From a checkpoint of a small transformer trained on Wikipedia: 2 heads of 64 (1 for keys and values), 9854 steps.
MLP neurons of a small language model. Each row is named by its layer, matrix (gate and up: input weights) and neuron, and shows model dimensions 0-159. Each number is 128 + 24 x the weight over its row's rms, rounded and kept within 0 to 255. Numbers have three digits each. A neuron's up and down rows have the sign that makes its largest values positive.
Before each neuron's rows, "fires after" lists the tokens most often just before its 100 highest values on Wikipedia text that the model never trained on.

fires after: " s", " d", " c", " D", " re", "ol"
L2.gate10:144119125150117140127138114122188111148138149139120141113104149129125130108125106142100138155108102131089146145126144152152113142141124180112196131105150157063097134134131118167105065107163151170106138144134091149187086126155126119140165176106137090106111153141125126089101142155132133157104102155109138110148161169185142153149140098130146128124165118125130140133116114120115146161139117128129146099127168156168115087145099091124140152119139112092126151159130138128095143136153140
L2.up10:092128181120075113150106104131144097132117132156140181119131142118149115086140138177184125102117142115122143164134150127138094098091164108141147102096141120118118149094147124125123141112157146083158160160118129150154112159125141110130158119114129088099136128107126145141153146136115148119124137150157130182126116144132079139082087137118115104129106144113135124056145130130150171165120178140117101121103153153166118167144148126064117122110125145137146169133133137127120130127157165

fires after: "ec", " f", "ir", " F", " l"
L2.gate165:157114096151135127096151126158136059140153084106155131150143131077139162129129137139112168130173117104158165119154166156134107143123088137142164182141142174087087143146122118150093099103124078127134085136167154084089109148105116101097115122132097066131131134137115139136116124139120097144086124141120182135135112156131139110154158127129139139134116107130128139107117122119121112128128143140140081098120161157153137097137145141125140124115177140116141103103105126095149109156119157
L2.up165:129101101147111149153094129115078120129124106156153079126146145121090144111132119146135133070121085088150126105132107171119122149174115103128124138105168144114125137149115148104116129129139103134130066108130119116128100095182098117154120125159087129168164097107134136136149157116110149149132162123083119146140103142115094129114176155134109114117105143142122113142083091125109128155157098126113116124137142128169089171123150072158188176125127139139149125110113116127137134116092164

fires after: "in", "n", "il", "ion", "ed", "u"
L2.gate16:078141108106152125145146116124116143133136099127095148153145097113111155134108174107117129126102174134124102142132108132155154141097062136124166156096086143133102140124115114125131110139163088118154101141148118140113068118145143138084105098113098114168084125121099129129127114128165112117156159110128128119105136090106141095139145189095080151130152112154108125128149143107110121163136088150099112131109118151165148118093137089136112147126147153158096108142058123161155152139131112
L2.up16:097086147142154098139114112087126164114100094156071139142174152103144161105116146114110125157133162137108143121088111154075110161137108146121157118160088125130094110155113142180128119098131116101118113124123105128169151103151149111110122157135155142141173117124134150140167135084149120131144165153138101120104192148118140112133149135147072150107135137145146176132121128102103131149120094143118161116156160148138156187116143158142119157126135154158092131115092124141147149131120139

fires after: " f", " B", " e", " b", " R"
L2.gate376:100121127122129141108166130067138068149141101169154113152130116090165117146084087058135103125145100146105113162130101145098151141152110094143168110129136170103138118148097117149112134164142134154088194154123151096133115168109133136116136155128122117139136151152122099139108105137110136129108156098143099113096146132157121128120139140123117124121119110158133162141148092117112117094125144152092167150111128137117132121111102127125102133167105147150169119175135121095154160135079165
L2.up376:122123138080113118132097125142092118109141130161153152188106128136134192091135114171178178133147133143117171132157106137125090142091107178144134105162168107106092152130082176150149134104115137131122123159137157116136131119166134147132129120115138098173147160099141150150103127093126114122090162112152147123129114064102109111132132162105159105087120157144107113112097116115158139141125121125123101155121118145165106083121108095166141117125163131125128126142114128141125098140132096

fires after: "n", " E", "u", " R", " b", " B"
L2.gate86:107115113140155121100148155102129119138109113137118081135149152111130141118139108104125121131131129189138084144125109147112117163088129150154131107167111141117150150157149132141121125108141139118120120176119139048133140092170184165100104101128151113167126173159136118144125122130134132103128157110092168118130097091104129100097123149115136101113136137068120101148150148124138120099113084093101115115091175122151148091165150142136148154134112154129169119166128127125188108144132151
L2.up86:158130137137146150126130149138102134099159134176141101118168158126132150117151100140086095153107120168147153149174159155146095134152079130115173098150094126127118160110128138157124113068137098166119130128115116124114112106159156118088087097138107147167122168107123130106096087122120168112140166117168172131118116143120107079097141143084113144111119159147156139151133142129143162167097125120099146123161132146137167103144132114095105146103147164137131107134111127153103085110125122

fires after: " the", "st", "in", "and", "a"
L2.gate189:079125109150129109177125128166166112159115080121110152120097157133119128132104119130129098154119135141119102138129105172111098112113146118116121133129088129130106124135111110146117111133134093149124091117154146153131172154119107124083150143102115102115149097147094148076146098157108159150166170112182129113118129152119146148104131161126158161134119148134096159129126119116111170094138070088110127113148181094129113096158142142090162111153119117092140134123151104118163136148063120
L2.up189:108109126152136117143131121159107110097109137160103135114105123123092121113092119169122139116125138157095141161137171151108133119147114138166149131158113134067133142103153151135107127124125110122121099085121077105138098119086147100121153078094092099116115122062112160136104083127108129119135091122113126076131137107153127145090101178107126154058130101135116158126140129141115130134107167106150121125129111137125124072127119138125077118091136177103077140143130122166136138141125128

fires after: " D", " p", " P", "est", "p", "n"
L2.gate409:108146171130137141156123160143151118149092075116109138115120109130153111143085131117117124141109105089174137155093138120086102099149165157134149117145134100060105099119078112156114130151132124155130115107155128119124164143116177124094167103092136127097115137162123106119109162131158165145125126101121111139125155114148122126103115176134157101126166129157080146108109139109143086104129109159103135138111125117064128108160121100122111150153107094118129124134147111111144122164118189
L2.up409:138136159105134125176106184154126116135104080113082171121137094120142093158104136113127158120098127143111096145098171089110108116160151166175125129162113102081109114109127129143109136125155103150116116101109092126128129139110172101106127095109135104084111139156153120118161146105165179102119102121117136154117132107151145140139135139136112113123136116133098086109168132103164116112137123162090142145106090133099109144154140164164116158163160102138095087109141123104126166108129139

fires after: " n", " N", "i", " an", "e"
L2.gate156:118115162088129147133126132137172080156123149101079183176118132107161138181129139147109126158128146141173087157074138121101118125104111118114129157151110080141101143129135132091125122129126110125147116146140135111159128104058130108101098114138103115111105129126078110140120135138089094115123155157160123074133115149109129082117152151167123110131124160174111147078093157126136166142098148148127120138114150149160091140105127112143146120110126102132153160127161133135131102125121147
L2.up156:133125121123145153170142086091107110108144171148127194164080114083115144123171097100122120145142164124130157129137143158134109097148123168139108167161114095108141160151120121118103122156090158121099135105104083148149121132094116139138150151114112153114150173140135116082152129083120149085173121152083097125147168109103122089126101138127146167115115154134090111158156150144158118150151133132121112102140163146165121117124108136137126141124158172126117124123175139113104132109127119

fires after: "in", "u", " o", " O", "c", "it"
L2.gate133:136099187111102088070117115119086125120118089119120121147145137174161113155149090102087180091104127135097096134135139130104157120106116144147117138143126150090141112124126156176114063117158092136154105120138125126153133127096141139115140112100115143158118113104134115148134065109123122095113148076135118082134125118155120126144101139172111159088103063142136111114137161090097118163092106094138124154129141128169090114129135124119136126134109101140118139140112138104146124135118133
L2.up133:101119105141101150104105119121108158149151117148105148114117147130086147188152146057151160140134148085127156128127112112093145113082125148139165151125185128169119116129145143126097105102124115151122126081106106134099133098069141117122107122115130090141160082140139114145142115122135085143161108125089148159135116134144126091145164105098077102093173152097109145111124154149138142151144073121153130145106131140133146139126084117143142098153134147167122145131108097117128150150127111

fires after: " pl", "p", " f", " P", " p"
L2.gate281:126095128108092103163109095142145070152111069132182183149120126119120127147090111135124138143159136125144144144132099183144122110133151180151114096134163126135116118147127134154126169164182148110145127152133142159151121137112140151072156145120107122164137117105110156151095124131128121145140141135143142119101155159159123096151110104091166105151153141143099140109120154093106124153151136129107080148100121121081107153124145154117148129130143088125155160117101130107137119125092178
L2.up281:153129153125088138147086132141146099153087119143139169132106142112105126160095092107141141127199117130148082100145101118133143104167159131127123134155156109148112097142106161161163163139181107143134118168121138156169110124099129148117173164143132124159106124142115126185104141123136096110133148126164152121123121153142101127171102126105196129157139115133128111120133142105106145136153116126106106116113115111082097166130156159113144146117158099158112155093124161126128131087092143

fires after: " ", " s", "e"
L2.gate67:101108120162109098107140111131169135100120143132154137156116142087130074088150127156119129123130055112137205138108152130111074149111109105095144129109101141145117093147102114123154092125162122143159124128142126147110096144177110118158121102124105135110141123121097131144145158141154107099121189130139148127096134121075169118144137116146115137148105168123134122111093131144144153127154142139114090123133092168125116132116109156147154139097149153070122139112175130100170112108139133
L2.up67:114133121091136087115095155121125080172093144108141123134128141121104079126124082116121103095110160135096118123155135122126116161091113135120170113164108131120097123138127101110118118116136102124129138171148102087137143151121139118157105168111129148153141096155139132113135096147133131139106163145142143138126113147170097156109166119139094088155139113117137143126077146134123123174088162152143113166152144141150174123149103158104146102155192163095141140127128143071167133129115182

fires after: "8", " 201", "7", "5", " 199", "6"
L2.gate395:148114106159170111113140122105106148093136102139121078123130100096140153155141088099102136171103152152107135128114139150105142143153139150126073156113112093147118100117104103135141114190122123127121112149166129123110113111155099159112104120133131127111069118090093066168160164094108096113101136111137130113102126117122158132104128158108149145093178123155118117158123122102118089129117123135136118119109130109110136063125097065144088137110119092123130162097150149143122113130133130
L2.up395:154134106142169150166115116158140141137109147102138139130089113127182143082108095084135094099101125104142100132117110104131135124168112124127166136068145171197172165114159129100171178170138157099121166120147141108087107140142162128129128101139104153123123144110131153120149181155133165138139103122147114106122146091164171118150123178144104127134127136119164156134122137121109129131149097174136113114116137096128134100116128140096124116132100122140143137085111129135148146129149110

fires after: "s", "el", "ie", "id", "ad"
L2.gate291:145176112083149107148161120159129173157126099115117073148170153109152088114136070113093119128105114069144163125125088170109120159139146178150130154158127124132120135134122093163135126158137162124094148118151141107116138107141148124121122098082131160122122101110122121117111158132124123143168117113125147117079123109159080124147089120103145110142149125151141129133137148127122123173154147130123160128154164152100166110129099113101105144119175122137078129136095113172103103140130129
L2.up291:133125123118147136151158139121143141147104104121124140119165118133147127149098078140112111158130093122131123098165079163088126103135131127099090126134202091151165115133116087117114095150131110146131080057121151091140160071140142129192155130165104137085143146153137117141131151107125120143070114115147082104090138126116124122103134120143118100137117122164118116119128140133129116132152119085084137113129125176122136101114115154115131154098146101098137110147163101132115105122156111

fires after: " R", " S", "up", " s", " e", "R"
L2.gate396:099134159117133139124129134136164116134134148119158148196119107160134117099179106120093138109159135144153163112131152155124098109123136130155130124091133127121176167139133148163130079135084144073146108158142148071098141113130153138110140082102117129146143128123133144152170154112123140141109152080143136119086163126102093119127145118113130157133125119097154147086129137104126103134154120069152154115165107115139079159120150123137122102158104184144144138128159133115180101139140130
L2.up396:140092123109132101091125160144144159167134118155140132140126154127146105132130112106111152107106121094127084150147136171136124125100122124126153062120139130090094107137136138108074119115090123126178148168096154095142150137113124131111117133094143098136134062164143100129144108097153125124124129117140159133099145125108140129145158161116177102174121043151143137138139167096154119119088106142132138100096116132136137145135164138111148147164096132122136162104126166078108136133118108

fires after: " J", " W", "ent", " B", "ical", "J"
L2.gate105:125131143105170154120139149165146128164121118128102136116149153112129141128120129121146136159072148125117133106119121125139120111136134128122108182103122134139131124109121106129152168121156136106129101162142094144174145125097124151118088132067100126114116116168060152147113139141147150119127106141163091137144137126122146097133091111156143163149119138133081126113093122140184147126106144131122106121115118117108080088109154101160112102161214126089107108150156179106154084151129141
L2.up105:122142186084163120102112116154081169141133117143114105145087096121134134109135134122151122161136144155117116125169140100097154149121167140167088165143113098121166133157096136143134112138118104111130140160110125132138111131136131122113143122171147120112102141123102105132095088073132109065124138137080115100145141084123134121113071128142091155140084112122157174148148083127129092116165121126143115128136117145123128125124160117176115169108119117153116115103111080092159109107113105

fires after: " f", " F", "g", "ec", " B", " b"
L2.gate96:125142127106123128141108100140136076129141104173165163157144169120122126137091137104173132113144097125128138095116071140128117153157150133155109132122154150162094172178128125128143147123131102146165137169150115060164105138127141113133143123077093088155115109126149135119093080175112141145122122110110165097098138117134151111157172141110113164133099131110122165101165095102100166130118144122138096117105120089154102137109124153144109116162117140090136125114113123133155138161143149
L2.up96:130137114134161135155128116138117072123147092133137105118155147120153135138109148094176124148124123085174153109100079141117132132174139127125133189137146136174107140144126124137142125089092146093143105121125117095145077108121085112144124114086085080154107167115162111150108093163135112152155109147143131156125188102134157140146175131141146111160134125165154111140143159116116171142140152116105131119162127106153104131121112160122127112164148106118134128094123143116151132140191132

fires after: "o", "ou", "our", "u", "on"
L2.gate339:167158092108137105105136097150149110175145102122158142169142148109146091121123115129120148120133137135132162121157137151132111122104097056116098126120132162116150135115136166134135088127122156114153117169186180077125100156105155124142111141131161125135095103151098131110114095114118112136134106114117159093159140153127133097122136122129111159155111137122104141124143175103126150132170136121118130109100101121129158100091125160087119105083135117079139115124121098183173134123096085
L2.up339:126191119113153143149103139118098128141136118115159123156132155110149093108122135125135117104136137140167178116101087078151147121123137117129124158121124140148135109130095136170082126086089134100126122145169162089154063104158152123124147171080160137154110102104113130112084149147153167136072129109102138087088121120126112132135153148142123129132117134158159133110147127132135143148156180161135125110138130124113143117080141104162107095102102157106155110107116102107129151165142134

fires after: " f", "ec", "ir", "our"
L2.gate87:136142090113080118084132109147165134126168111097152118153096133137126105097094128129123140121137097149146169129148135146182094145123114126129142190101103182123147172154156109132129163111110127158137119154173157121125129155101099116103158102133129148113126124185082136100150139164150133136129100125108130127092106150142094105149161124162089159119104149092120098126127130130130154121161139147137132147116154158156086125131170131123110150093121166116179114128128146102127103147143177
L2.up87:110087119132126125121159114110105138147091122150155129167161164143127167112161093094131141113108177124102137111135154138135151144138141145128108136157138177128142121169131167134126106145136115123096081154122126108095084120091153110108181151147106110139132147114123093130107099141106095124097095119107103130136162112116089121098162165146120133160112113146104121100136135139141136153152140138135146134111140132150106143098173144104120083161127151069154110063108166163162150157085117

fires after: " O", ",", " W", "w", "her"
L2.gate142:124106122133132143156141112071131149116117111145146105132104145169172113145129137103113119120127113122112111147097130186157129181134151132167104109123131122123117168130128155147104149130123156135133121149157144119176150140117153141131126122147100081131125131116112147133099149146147094101149143102068157100131149139160142077129182086112118126103082103123119112127131148128137123108134088127121134139101075153130130096114117159140120166126087113099161156161120101122144157211079108
L2.up142:111059110159072146163131103095098158113133133156105112098138130153153116137135126134144118131142122151110075116137136193181119169123119136133147127137142154122111144117156125120107133102115151128104127160117102107113146173113122119149126100125141115106105110144122153115111161151140085139169088101124141137123144140157116122111139055154094104138096118109117077117130136143162153150106102107163162133107120133117127095119100147125071150099086135080161153128103160131139158127115113

fires after: " n", " N", " P", " sh", " for", " p"
L2.gate263:116096105092118103116116147128124133135144095129116148157104163101121128089132156122149175148115115131158163155123125147119072132117105109153113104147116100118142128143079127147161148128120105110095128092163153121172105149116131123116166065113077131126137159138095067158100121102148122127142134153112130152114144101173126105144073134134185148118093178134122112121145083135092133144128116109110139182143146123113115127148127130120118124148167073106144142129104132136139068122120117
L2.up263:170106117117167111138160101135136143145128103138118118160148138120122158128142171108103106108137109123184134177102147131159079115122128116119120096201120125096147115144060167112147141098115105118134130114134121160198127132127147124144161092093088143145147139121159103121105090111119124104150124173097105177121127129114121134099129088095146151086139111115127107151147126106125112115124128136089131112163168129081118112104146084129145125124165094158099146125145143113116115135111117

fires after: "v", "u", "im", "qu", "in", " v"
L2.gate42:103148130105113101116145142137089104141124099097112147132090130124143153133114115080152148152165149103144131139123130139121104130094117137115119134124119172104141154118137129132092110135153142130130121131154155108119090097143149136131128132131172110104161127144086142097149108135164137125125174104106151110108085150097131138168138152146117090069158133084133111037119168116118103115126139146070110109103145111149111144093130119109166143113138132145195123184121099137103101135131166
L2.up42:088125146113121163090096201155156110152106098153128131133094143120153155184121113087145086118099155165123126139125120102124150100112108082100123154089122119123130149135134147135142109111094099147107110075130108125133107128126135161127141132153119136100109102154103092184132103121141064130150139126115102110184124107148114128181112133137095108137081146168143129132107142108140160092100136091134138128111115103158145087090123120118143134125158112123133177117126141108125154131112117

fires after: "it", " O", "ro"
L2.gate298:133127114111137159139142143129145129125142116154123140131121128154122154106146167077121121127178130168143120139147176148161150153144140120144162152119111131108091140143174134166092129119114150131134115129145110081163132097140151116097133125133111093124157123140131117123097130101145120122151126137137177033129163184158118081133162118133100170108118070147124146106178095076145086141112126122114157134077121123153119095130111152155153132149141119110143123099115116142141151138140096
L2.up298:181098087126106092106171075115163107155166101099115124139122136137127122104145104107134136162111101142131132100098110101152073145110119101104106125103085134120122122159125124132135143155156167117131133095131118145154098136095113153143121158102124141133112135160099154138136084168141121117138103149115107149092111154179106094128088074117119105134100164126165081161111173116097131117115073110116151134128145144113150114138088123093110123154140118109154170152101122123123111124109147

fires after: " f", "at", "o", "w"
L2.gate71:109154177164106096134134151141107126109132143160134127141152109096124103161154138170090117137111117069141119120112123159099124176149138124153126105099142043149130148132134131158115117143148167110121095103127096119132104102102115143147142112094092116149144133154109143127130094110118131090146106139097084115153103149107102127118127104118094118138112113148155180118161099133083078131132142098138155123100139119099178145135144137101121100128149155132129184117159092125178113110134118
L2.up71:096139123124121102181091147121153087148125139127096133132132150091089138123137098128105085118081096082145084118134102129107085144135140125117140124156122099134082130136159134154104159171177123125135116135109120133151117105150147110153079080087095125143126134106116162112192114106112150139119097137156129110127097167115099117089128088117102205150106144119130145106146132151132154133132110115098107138099152132175112138123124146120099130147151133077131129119132126135161110105116107

fires after: " ", " m", "u", "om", "|---|---", "a"
L2.gate437:124085151138118130110084117100147137102141114136103115144115167154137154186135130156117146174138146102123103136122125153114153150102131112087134143105124109117091130136117088129157149167138117144111108132180142086148106160158134113103120094126162096132124134118152126141117100138144114115121160102122111156168138082079110090177129125113099112111151161086106130121117098098124124145140161164144124104076159135121148115115121115137117087110074137121145155147128100110187123169136181
L2.up437:128133136079134122134156127111099128132108125121131138072163142142149144086101150132158132114132142122121115121094106156127117186118082131132156132162166086127101135162126127152111116093114190105090136152110124109112133159137126154140136111125111126192102134119122163126118123151131126131141152121155108131153133122116082129122151129155118096144108141098141071090088194166097148138080087134145101105117137145110133100113144148105184158125185145119121126139163141129162121118110148

fires after: " N", " n", " S"
L2.gate447:110126113135132137156128145094129086133119088157144145151135135107166123108113116119105163112140111172082130138129122190149121178130146177147133085124122126100168191148150110170116138099124115140106137108151096099196150128161185122097141160102112125150163169153120126107112137158114157074114166135123137143078096096113116124112158140099139132111111113139131143146117138124132112148102084148083126172121134134137131094135108139112140146148146108148137122147163115126121115137120095
L2.up447:138107137118159110128116178135162102192160133094119165116147153154123155109153135114142143105164131121134153181105156154158132141098159154107074158140166135085137124177123142101145116127143115108136125117102121135134135134125166130065122124167137105133128159132162089147105169151146112139103175120123140101103127135111100066171139140130152117122154111118159141131116116126152103150131116147127149160125143095127129098152161121114130158158188149111157120131163126110135078130148131

fires after: " s", " w", "o", " n", " f", " e"
L2.gate357:150133121118100172126160142063149153128103140115092108119137136121134155138106127102142126162120154114117145142062086121120086168110115097167129147127126109128128133098113138137121165166164154117139119134133138143123121089098175118124130170122109088170147118143134125161093140133117091129140124164068121095114095153092114074116125127081105114152171117149159154119115134115097116141131155107101111158115161131105159156107110103150140144124111126134130150144079120175123098134135168
L2.up357:135114164115071103185087115135103148103157108162109134094168154200109091147081106123116168140097120115127145106113155131102143128167138117137145077124155134097115121182129105151112093115145125124153059092124125089125132134130166149130100108095071096129144144142143147126143126109143127115109127106151141110107120145125103124167141106157120154150070122126154147115089131091128144147132127095116118101125157106137121132124136155146095167105148114139110148129140146137125137118136154

fires after: " n", " N", " G", " b", "B"
L2.gate24:147107131108137088156157188095160113122109128139122171128113175129139104099124171075132162110128140121101141137113104171118143120126128148185099137156104133122130189152133127118144148124145127095145150130130140094209129130083156146084148165107137098131128099148138122150144117118136137138115148110112181127121132126097135089122102124139175107083116120162111157175147125133155083121089130152132141146087152147129177111160130133096127145129121132147145148137112125133132103136110135
L2.up24:113106129108127135116120122100102077117085130169165128146135159138145129150134161147100121096163132159108125116177091149133139114124154106145076147118140094164165155155141135126111072113120096135115129139141126097163107106140145106118156113163119137153140148125179108114148131143117124101168195113084148153134132093104134085113098106087137118121115163109122127165130114139092136154098097098157141148155121103163141136096103114118149099141141151165121151123178123117170113154111133

fires after: " R", " p", " P", " D", " d", "R"
L2.gate251:110119119141124108149149134146138091122119090126102117128137151147167102097098104131136148125136122133170093169115112162099109134120096141181141104142157137063141152126086094131084140118124128118130090160145119125104129164069102137065149107105075120142120117140125123141132160169123142117120157113120166142092115084124128116143147140122152097127163129133124143140150169142105113136099147089112120128132110106107116125116109117116098160182134079122111143164099095135128122193155154
L2.up251:132114067172162098126144142142108115138114125091113164151156100109154097091116170152135182122140169121142112116137156109116121105135162076106140095144124114118139120114139136133102102138088095166158123123120095141143099148165121119105173124154092142126131122125139139118165159115118129108093101136118119106136110107093123132118129088085107124096152092104107109151132158103144089129136079131104108083140104100117111141143117117127089133123113103144164112093093105066093160148130137

fires after: " f", " p", " R", " P", "B", " b"
L2.gate371:125106173128129116156128165144118129112119122144103156145092127120146117148134133145143150138159142108140143139107096129146106136132117162120131113122082085132153199089119133106121191114150127102131138154157144141153131133151088149108106129107136070134103132116073127113148158092117160161172125086104171089184143120137090115121146145100183135131140135088117119129134108108136096098099103124136083104128130142148141095126091153137150161147122159127107158111144128110172128143163149
L2.up371:156108123100123096138156148118159141118126164163131167109134121154115116106150109089131129094100093111141156123129109130130079153126130148104157116156148142149120181130144129157142115090141158052138141092145146095104106149091148135122108112126120140162111115118164153121111131191121162124143111105116143138079109100134090144155123111088146140143129177149125153124160144135128143138126121099133134092126145112105090115141130171098087084104159127169126100123098139089151078154139113

fires after: " b", "8", " 199", " 20"
L2.gate82:118131128096145137142150127125131108139093147176148136159153143131158121119123094078112131149117144114134095130131105114094114099135118154131123100107162134140145130116144128105115179149119143193106165140153126126158154130095145081126107114114105175153154130148112162120139120120166209101120131174061113165109129116129110157106114152143120167098160104139074138081136123134122090154141132140138117136119127145107137163100135136126158099137101119135106189100128131112111106158107138
L2.up82:083128136074147142078145150155142163126100160101145115107125127145119156130095065159156099141105144130135155127115161122118115135128115157110112098140084115143118121104120078082141109118139107148129137122108143092147129118091097109103145120110150178120117123108117134113157113111118147091117146143132157116112141112130138150127104124151117164142159179102144092163103148196123094117134138116086151158095151157123130117161099130099090178129054139128105125146122127109125116115139114

fires after: "f", " F", "F"
L2.gate134:126114098161125099089093142104146087103127095145099156127114168099131110116122137136172118164110117093142149157098185128120108106144149163140125120126122109071092118139172105162106115131138104161160117101127140126119125143104141129130133093082108080092120142137125116111118123121113085184121080156132161166146143156180137109100158110167151128133120122133095152147185110147140110118083125126155107149114129115119126140094094098133132120141117125102136152114122158097149164151151141
L2.up134:107103102088099120096159133097155123093110076165106166144113164098115107129170147135118164156129113136113154159097156137142122105123115164128143127136121122133143147153168144128131110114142083157112108110106092136156082123165124136139168128146077114108113135142143128127122199126109111149123072103150153158130117130162071100132085124129113124122149160133133142131123122138134110149106143118144148160131130157120101173095179130123127145156165133118117081129098118124095091142173119

fires after: " 200", "7", "8", "it", "3", "5"
L2.gate84:152106121119115117120149127141113098073084138142143159101121124126166162168164137079066164117150086112130141120131150136123151098157144110066136158133103157140156144105127130134120160174194109154086160142166139122157093124091116146130110135127107139135111141129123157170149101102133120133145135136110133091141148143187110089117134103112109148100141136151115129127127105137106114098108163167128116123114107133131129120151135143134075079146081113129160155152111111133148102134119122
L2.up84:129100126141106111169144167119133150088119127110131110115144119105198184118133113156108182103156134101134122143093119143110149156125136129092083177127158131137126117114112098156135159163132082145139119108158155124098140113147097124120113121139097115104124156090112107149129156099175126109093106122135121134111152116148151103125147143085121104087166175093091111094129113093131142108099131126153100113139119122131132144120153096143128098124096094118131208146161131104132101139130139

fires after: " f", " H", " p", " to", "n", " F"
L2.gate293:102109171119093106128099150088151136115117106147127134136145160120134142117091153148127089156105112148176106202119115173087119126119156131140128128123154147154110161115098114168127136121130159076128138118175118070153133155110124130122118138093175114145126125125121131062081151147131154133134090133153150120149103125127164129114146147134164096121105157127071114091116153140143104145126121126141100146118144114134147118090141137152136104100132093100116162147133129138149109141091185
L2.up293:096150149094137145103126182126091144121132136151133172128136123108119154152126127127151127110106141143149067135150129143151106130117123152183114134119092117136086114118059073130151149106127145143111125075112126108127098125141126115120075113149158080113097106146133092120133141140111143117124177134076134134162120117153170171110153099117168124077136130143109144122084128140147107102127113140111162170125121139075110178141131176138100142114115102115160120138121132135148127110107119

fires after: " 200", " 199", " 201", "7", "6", "8"
L2.gate364:085103128115101102078117121086128129086131115178157111131103154135128164147161110067113129172079120115120144114096118133125144156156157125104139190107141117139127117131097065144135132164107115110105125121144114122121142091149108133144139130110155116105154165126121131148159123083103123135145135143068112170148136130163127131126124155104104115120153117187120150123108110121114097090125094130136127120107115137101088146129106113144129106158078137156105183121126109131131133118100177
L2.up364:121129172094157090087103143127141145103095093094127104186167123127138120165102144121146128173088147119117142099121165123102134130121104085133113134090127166153148102130085099133150147164105083157124142131158149144086137101129140143142093149134108142115141126132130157159159126138130108107163160116100115106148151101112160137108054139155142161146111103128106137125127143144100092136114128137134120133120149110166087098133137106143132114119107172115155180162134162103160117124143160

fires after: "id", "re", "o", "qu", "u"
L2.gate382:128148093147127127124160101198089117102154122079136124107148112120155116114129126160120148177134107175134148122090148123136128135137134117135108120075159121125110106168094103126122130180138136113160124110154126102119144135158131133123124141107140153169089110151125129124122153122107092158106109147127173142104167207127146096133161187117108118146165142115160131144144154114144145126150129153116135118080130146068148145147134105154167135098123106163157096123128107124104157104148123
L2.up382:159200161132160138132131151114116121106098112097127100147156129151130145161086150107147129157199134133152131115099122111153109115104138088117150116105158124136126085146126106081111135123119171108127131124137118122146139070138138121123125149105122122146143116115126168139106092132129144108152142159112114091150114123106119114119191108052134114148105149159109087117142096146103094144123147138099127093159107142127169103106115118117163134086148097108119100165142112095147121142165108

fires after: " d", "ent", "al", "ed", " s", "ous"
L2.gate79:160153177100135119108136129132151115110070111157177103141106137117166091153137115158098124133111158103151171170151142135119153103113149126152129130110117130114123163097141090189107118140139120135138130160131125142145101109129139112125163070127090115146121103113125108150137144165126111126172137125104141126143133111169149107124105112127105107145157123099062131098101093126104119145114108103124128093145165125144128093107137083112131154153140153091111144129162115143114112196119182
L2.up79:174095159111125117136097162143123115149090146123123120102138134094135098119132117151120095103110173121135158145158133087122154149119124121159108137112102135124174160084150103146146125121144116126150095175117085149134098131122096113146125094137095098132137106095144095164170123145138137073149119117141137133165120103129144133117108068144096120121137109084080107119127108158108139123097099112130108109168145167142113122114130119097126166145138151063099136104178147153085150102123119

fires after: " ", "ie", "s", "y", "e"
L2.gate425:108141138086143140094113120165193143142091080126126135090133124186124140144180136108099132125079095126176130095087148188118147173139115144143098117153120137124082106144151130117111118139129145144113145093133075095162094152133154142142115071118126090132130125140137168115140153088090123104126147142122105112121107110174140111130113113136113117142108146124112123120137154117122121113127140153113073091127136142110153166152122148135122102109123099152136132129100086132114105107171151
L2.up425:164132145135118084116127150132127143127102085113126137114120137117104134159127148109163145132137118109143140113100148154158152112140097111166097110060136088135140135108153116117114142150116168158121089115128120075125133111102132153140121137160108082180141186134114123127128144115103107130122135123121137099129079124152133082095097102108111146153095118129115118131119139141148095126124125122057122150118154121153138097108121181131079126087130115162145130171113093172146078117180136

fires after: "r", "c", "b", "ir", " 1", "7"
L2.gate34:144116116162101142122125058137136121134101128130185092136163110123115158125142124161084115127089118146144146109178097130115148155137145123113097139125152167123155161127168162185153100117149097129124142104158077128139137156158114107143120087142096134113115122111127133151155130142074148156143124164128105148144178122158135122147152129180161163082119134141091145109124086116097139134155175141161082110140138133161133136098120121134113151161109099117120116115142163134119141147134119
L2.up34:141158136106146155137162074162134139104082116148102140154167138110097141122140134137088145135110087151087129139170116123151110116116110145153157135150138133107098168133175126135140125099152064120164107102156131168123122131142138106096113099125130080164175133146107126174115110111103120152112154124140149113100109110150129137113147119167131133116130117113106136115105154120114149093096122140153130133115109126205083109110144123107133148114174126119132139139079157164091157171120104